From a checkpoint of a small transformer trained on Wikipedia.
Size: vocabulary 1024, 5.01M parameters.
Architecture: RMSNorm before each block, rotary positions, no biases in attention or MLP, tied embeddings, capped logits.
MLP neurons of a small language model. Each row is named by its layer, matrix (gate and up: input weights) and neuron, and shows model dimensions 32-223. Each number is 500 + 25 x the weight over its row's rms, rounded and kept within 0 to 999. Numbers have three digits each. A neuron's up and down rows have the sign that makes its largest values positive.
Before each neuron's rows, "fires on" lists the tokens most often at its 100 highest values on Wikipedia text that the model never trained on. A number after a token or word is its count.

fires on: "ist" 25, " D" 15, " E" 12, " In" 7, "ly" 5
L3.gate87:536510456471502505485507557504484498517506477550455500532513479463526518441551457527540488475506458493468512505513520469516478492534487502479531518490495480507532497538517551450543477504514485510511475508502476502496456494500510534480526544524502516455478497465490513503502485462509489473500483488508481450478476462510533528488498498513509540461470481500483537553495465500499493516503520490466476476468546481474481504484486469548445506512509529536510494477460452494467524473514499470505492516516509469470515463526473484510490530520523493534501492537513504473532507545476508470
L3.up87:435536464499519507512532488526551459474491524495484483485492485480525496464492526504477485509546536489493509523497455515505496499527542504528504500510477486488474471485464496509476474506498457484469510510499516496503506552535447501497480487459467486483475521537556548482539482501519518493484538473498484495523504517487499445517542518493522475504477464482493497477465533459500432463529497496490482500516495483510507509512482466456485497549527542489469493516490462564474544474506518461520483494499486461464506537462496480501497492551517494531490507498526517476475529468500457477

fires on: "\"" 100
L2.gate411:514496537520490514493495526485484498485502467468481474560554510471466518494504465487476495460492448477524501496473501490478489484503547496519505478465510491510498500509498482508518535473466529505539497488504476510505535507496497480467478516510511514461474492502537507498494518516471519518502491444504540504475522509502490497501473539467508454477532511495494500511482488509513480483527475503540512491479496471510512503492464508451480476441480508442525502475471492519495499501466565497456535563522509468517487489524487463474449498497481513498527491497479498469488507519513527471
L2.up411:475465537494475520526496521488489495519465489490492530524512522485474497491470472508439488497505490483452527531457470470538450495474514503507495470496503479487507464470508500512523511474521539504531524518506543475547503534436500459532512495552513528489441526454534481484486477491469478477494488475517520516512507536440509494499492492519519486522543536486500481540487501480501504502473489536514504511491472496521518506488489469509483458500507435442526457483493497532513499496467529520466558507470484523499509502524501491471469471489483489497482507497501486497547499472528524473

fires on: "ak" 29, "ok" 20, "ach" 18, "ake" 8, "ov" 8, "le" 4
L3.gate174:479497467533491480524508474494469493480451525510525477486511549513533526489464518519493509479510498528518525521496571530498510538515510474463525490491500451497521500518494494488482556490503471471498498487527558518482521465504460525502445496455461521468533510506450461439528506535516502533496471503514482514508524465565459506529456516483508481494501523479469521482522500487483532479504531480515493488513512528476557502516543513501496501485482504479544502496509502458478454503520466497491578497478545464495480533504493511503512472465495511524461447487502523490507502484514497478
L3.up174:505498506499484496497529511540481482483490506505570487516489548463488467531522472505535475495481511526500509487488523531494494491473518463497488451452513477512512512504493523506491461496500430497531527519504566478477488463446460510497508478471529485564512499511450453508523511508518504519496482512462503536477438550512464478496517489468501497464526514462510527480486522485467522474503499456539490504506523484468521536479484502459504509518511444470486512495544488501494532501508476529508519466498538510511523492492501517477489503476482497517485521491502542504513477480524496469

fires on: " cont" 70, " ret" 19, "ov" 9
L2.gate167:493509527508489468509497497487466515493489516533499495485560524484573512490508481449481493509518502461483495459498488504504483490474520505509513505494505484516504507486492515521471484520500530502525525539494497517449489499464441506533510479498484456456539476494500519526475509475508529522510474514490556553520524475517530510500553492543503510512514512507520497554528485546507528494467525437470481497448524533503464485489474537559519516539511508496523519547541512529484482493502489471549539533486492499496521528518502482472495509474494526483467496494493453501489508505565468489
L2.up167:540512456497504487480506489505512501504474521490490485469516488501513513517494475470496533510537510479553491533519522556505462544508458512493515469518495491507456489517518507529490505519467493494509478487489508505523487459470505505514535496478518498529474501527476512483488461490488577473484505535516531485487507490512526477443544465498530480506489484451471530547506535567518489492484495490510516496520483527463491465520486478482521513490506491546512510453530508483504486510440509506550513499478514537503530491455491473467461480460499509504518489537520518505487508519476506546

fires on: "en" 66, "an" 16
L3.gate176:462502465484472511511499463513487507505529517518421492494497513534513495473527480489496478507505503469539418496506513529405537472484509470501493483475508515505495560479558516490461519464487493481491467535492487487477526506488498540501478509501502531518537534527531503508514532513482476475494464513540479464505484437539495477518497485483475471487472473504495507465497459489470471509496477536456511505501548512471477543477481479477515498512475554484488493511463519508530501497517496468507534517525529520514506527499509488531503474490486477533517526530498494468460483490499521561
L3.up176:498478473479514490518501527497499496499508524523497483456554479509492504480523522512472506492483502492498467480478461515509532503494523483499441486494540506443499483495522511464491477518516541472505502475477519543495491539471477461495517489535462506513464562476506491464566515533506514472522495526485495441526484450498502456480507503487508504468504485528465451491506483500436469491483462528537485539486537478524539499498520491416508506508487518499515516530512467511520495495461515519483469500470547454515482479495589533484493529529502524468513492481508514487510512492488499502

fires on: " man" 30, ":" 16, "ng" 7, "end" 7
L2.gate259:538467515516529484511507494446483501494498472508491514485535491479566495490492478523530498444504483537466477457505520551483545496525510482488453462509495529484496524488556501520551533473479552522526482514467501508501529476511538535506499500508525496488496516496507463490508562512522537500499459529535535492521529504496475482499472532485505486485509473518469496502512560506521507497518447506492439496526522523480488504500536496542488546521458492492482491525493486531562484454484468511478517457502528497538547498501513507510512485486503480502504504513527493538519532512499489460
L2.up259:558496515505519500500536512450510523508502450505520488504523511490562489482496522469486497481480494510529456477498507547509516476502454473491476481515487508490485467515531493501475468461463537518510498509476506510465541440514498518520522469487473515497525473514475493456495512516487533482420517542519477486522482479521478514481523508470500523518521503550499509479531510467498493485519534476511489509465486523515529471499494493547494484550462516482485522525471539476534491510479460569556496468472528509484541517510494462521514519562529486525475470541531480535531481492493472496

fires on: "\n" 79, ")\n" 16
L2.gate339:467530548506500433505512484505485499502534516465504509514510487472473507510521507475552468498537515514482509479499459502452487515531520494512464493447491491511476464507479551515481503474478489529517506492493454489509484469507524509489516490467461507495489511495514480504498478463542494536565477561487511528544483480521480469474444476506507474554490500459508506507506499463471513553531465452498548505505465534497503519519490463510477523525483499494497525539515512543468506519503487518473501481513502513455534540501483509502521478479470491491517490524529473520512483479459506528
L2.up339:487511486484490486478527447446475481504489542491511498480526499488537549534480548499500509543500480493518514480524492552490473498535526492516487479515473506502492497487503506526532510509471444529487516491501479522494490489523473499519482503450499484517517510504518496485493515495490487538526480530505529507512483490499530461489486484492489485549539508484473525513535507456482491502487517468534561498512497518489556476492483505538487475543519505460522447517535503537487540518502498459507501463517475456521528508524500480539475516524513493533474533542497537504508473521503480555

fires on: "way" 11, "are" 10, "ward" 10, "air" 9, "che" 8, "ard" 8
L3.gate439:493554472499491476481462496525501528517460517518506477512485486503486515510486501528500505507483424496465535471532504516497477524481506487484532458514543483514488503542503494542541504509507499490541496528507489514451498509579454449499516486475434534479509536496495501519489523464442476526509528508500469505546508480491487495532511499494526545542505493508473523524470496497471475499502480507518472512506479527534504516484516473512507513490499546508486501502425478493516528533489528513486510484529472508527540487468468499495515476516493495452527532463504532515532495543498535485
L3.up439:497566514531523494483503490504498492536504462487536505520504501506450490501473509485449500483451489505510493533510504521506526481531501493521510534496495501521456530528454539517532522536530522509522498508523473507457463528504469499535498432482473530497464487512476480499468504514536488474486480520536511533524546488495508525517497496493505552505447476480493488539527501491484456479496530475483499462513443506514517502519477497525534494544461555500478492483479500495490476521508501505518525470479504518496475515458502475536521536477490470513527542454525478518533479500536505499

fires on: "as" 43, "in" 12, "out" 9, "ra" 8
L2.gate318:503497440501487478513502466488470527509515493558467448512472469499506463490504502519537481502528450484546487457542516441499535508442496499534499493544513472498505522509482557495491501485512486466495478489527471480496536524488485525536494523530485529506512510478534522493511533502492501439501484465510481510469467476538456525482518490508485486508466474459511471541530469499483475516501489525514481503451496495484466535539482507510498529501511518516492476464489413527475481520511461491514495517523471503470495500496520475537485479482470494548459493522476491518465465479503481500
L2.up318:532483514501539511491475455477452488506523509559488495480519490525507492477522526499503434536475531485494479479507502497497525538494473502491488493448515517468491529502529507535481456471483549470538502493492528503523491453484517494520491472480513469546499501520493497528505486526486511508462484542497471464546461511533464505478526523553527491490468523473477487481475478517511501533438508507534471501472518493510512489510494502528530499489459495525476532490530508545514472484476505540519475508494492439481460539501503521492488506529459525518524499500480492510497460505507474433

fires on: "ear" 40, "h" 11, "f" 10, "to" 6, "o" 5
L3.gate65:479494506511535488530510496463551460503482499513500512526486542455515479504495544513524501525530526526523520490534522507488497481490482535498484539493494513478509508493471465545477499447495530541537530485530512502498490514493511463499478482513480479470484438538507484498490499508491514521558471530475483505471460471493497511471473478542506537446488488490492505486509526540498538519505515484482475500478515494532469493508480469508544511471476470503503527515511488498452537524518519518533467516487475507511496449555484490466439522494473508492462473509512483498489442474471508497
L3.up65:455480491532486480521562498495506524522460464517521529509487487507500500498505508508478522486535517490502503524514478510504482497481492496533449540504470509463518516497463489522527487474467523503512492500480527479521514475513520515469521536498488456494479483510463464499451496517496514527522486531487485546498476481516502543443491491529539517487502475447532471520489489470489523495551512488517522538546494491498510519462527497474505487568499501504513519474486502514476479485519480511489525490505467504542511447513499476482434510523511537480458498518504492473461494503463478525

fires on: "om" 40, "\n\n" 26, "amp" 8, "own" 8, ")\n\n" 6, "ro" 6
L2.gate240:458486516486547494514492440544526444508508468501499531447530500510539525465512477495524525525536516476535502532485501469497479488476456505487547516523485478516522504520527535499492514512505478493463526511517512524479502544480516523535533538522530450506482490507501478515525527509482489481474484484497485481501493476493464535516475556471527482506476502489536478494484448543499473510510487470501503502507502497483530519525514492468495519510501533494512507480494554453490481482454483487538428506495547533491505449561455521455491504518493507517538471499494511531476506476514524509
L2.up240:526434462497482483510486527533507460506496513506527470493529507501551479482497526536485460525511508542519497530529508502479520522536467473462531494498502511506521519460468519516505524510477459513495490503503485516425448503499499501513516507497526473538478531476519463465507474524530533486500475482480502521515504477474482477523487510518483486478441466494511496490516500501538508487524528488521503504542470500468498506523472461480532518533524488508499496520502506490518494546442489511522459485454531538517489478523507474433560489519505485493530511507506525512505501484517478495

fires on: "ime" 28, "en" 15, "ex" 14, "act" 10, "iz" 10
L3.gate2:505522459505489493489518478477513495483528489506472503468485525503459527476472451462451544508474489534539481538528529493549533523535524480484546494505533533513531486506498479565504465538506512470523485492467522518495478494499468481530457486501519581533492487526509545506488533445516450468442497498512538485499546520495522517531512477486521475492552490536479498500498476493496501520500497489514470515496529469511517497553450509500500497485541533481504500476492527470502535521501484503511461493460504531526488488515509507523505527471487494536492533484481480473482478513494455475
L3.up2:511549521475558501527508476525513496429502497498501544538463482526499514502504474502497496503470421524504486533507465481519498446462558426506502547543507514493497518482528487516523474516523510506486500465506508465509482511514480531469500497556514509516518510509500519549505516512483505481500487512547514468514509524478522512469546480502482523519544476560499464457511466513494501478532539452492502493498466482483495468491519478505477498520507519486478508459477483512531508473501478484506499514485529490522471476510482488476492542487507506487526519484443468515468514506512507475

fires on: "ver" 39, "ition" 32, "ff" 25, "ision" 4
L3.gate322:477506526495544530497504556478507491511484478523479533457494525497549518502529494483481512522496469494501500494526482509467534548495535519466539545446480515476475519468447513498491486509493480587530499488503528493470553537491493498497497512473509486459521485507528450470510520477480469504509523513492474479526500460512539470515506470493509504533516502504468491490504539531517504488520439481490517494499521489524474538513486499550492472486499523512461533507516512491521503493562478494517526457538468491493515509493471500524521489511517494472522495490461541477500533477510513495
L3.up322:480487509492496493491476463536508482492487531497480514535504470495451485558515447510501454470489514512548492464534511506535508500519496498491511495505448484505489485503524519486444514507481504479525506508527520545471532493480540518499488517490528513529490494472497451539522487507500491498461483480532488532494497480513489501492501489525552465438487469519505526486543484521514493458477497512499504476465508474466552511472515494524507538465463486509503450453494501494496493462511569510503527494514538472471486466515458489478510464447445507500517529474467483537482456499513516508

fires on: "ork" 48, "ank" 26, "ot" 13, "ar" 7, "ock" 5
L2.gate447:497472472594522473487489540510517504501503518485481478523486505456522510429522532568496523485527495486458526493498518528490544493510466537489507481497538526536506514469532460508460495503474527557512487469514491446545520489510492509499531490482516468501485482494489502508481504512469505473565495516521491496467504468475486518525535447494469476514518505490473499497516499456496539529481488521548493503500521495441480512511514508524475507504477457494469510521504515501521531511524486554491482509503520492514459518530511479532469514512526517492495484497511478530526522514544452507
L2.up447:502481503536498483479479512508564495478492515507541477541477507471517497495476496547533536446553504525468515529491494481480550471552493549515532464475488478503519516499494488528501469514503502546524482488492469470526503494522500481522495496472521468511498477511494494494457490484470474486506480493495496463460515474491505512569527510494457493507507500563503491508494482483506526508478500522515496520522525486475486475530516519496457484542515476446468485501467538515497491514524487533532489473476512469519459533533500447525537504529541488496481486522516536536520535463525457512

fires on: "ild" 20, " serv" 18, " reg" 10, "ric" 7, "ur" 6
L2.gate149:491477521525531454461524514517481477475507511484543563545497529458552536507510481577518492506478497496498466491480457496487550500502483516538484519521531465511538446489472473466508503518459503514490502471515495488477483526498485547507526516475488508501449474520515505517540507475490504486524464460509499467512508456461474527490523490500525506497471487475494527509550514458506507522482495463507480538483491505485468470511502504520455500529468497507498526476486500533451523527492469493501529473518456495508532516528502491494532476484467512474496529491502533484521506485450476490
L2.up149:458466522492514494438490510505502471498462531482470523538529492477526513452527454528512515529525539509497476475487498503491511502527480534526506546487534487491489451486512502445500502508456524491503519493500487490500462523495489510488506531523446515498456482549519514491557489512453520536540497498494474487508491487481479508500526455490527530517517482491491516511511487478534519489505512498531471510501503509485484475518525505515489542500490494506515485462519531569470526542517483476509501506524479506516535540543516525505480483505511486448484508499518501545553413531529521495

fires on: "eng" 36, "ir" 29, "ist" 14, "ur" 7, "ap" 5, "ail" 5
L2.gate423:522472476472499535491480454475470486523469538506515518513492527486459471579518472441483471468524496484506543476494473488475427524511566473467504505510481547505484481518494539535512521464520507487506497506493482464474507517509518483476472506504493468538501492508564498561521534500528483552461507554480473507498517491518478497493527519484474519472491467470475532484492516519484515512533521491476487511539511479491470503509501474501530511454487508494511503508506493483499499550516520467500544497467466500506505470487505487509513469474504475492498526503543454483528437498504519515
L2.up423:534542505491500453498529487476525514497503516540497524484475539479509506526492459513480519556487495521503457478495507448479511474508483480539522500485462561492473484522474534513501521493517500504534461481512491515466474501494515496429513523492513484487519485436496494536478525468499501513451516494494466488535532460500533553523481467483517490512496467460518523479529495489507499496477493522519484503521472514517474455446507519499506500486501520468538502489482483533464515513526509484505472509521524444595469484540490493536534520534480550495510490487523480499514503507501534492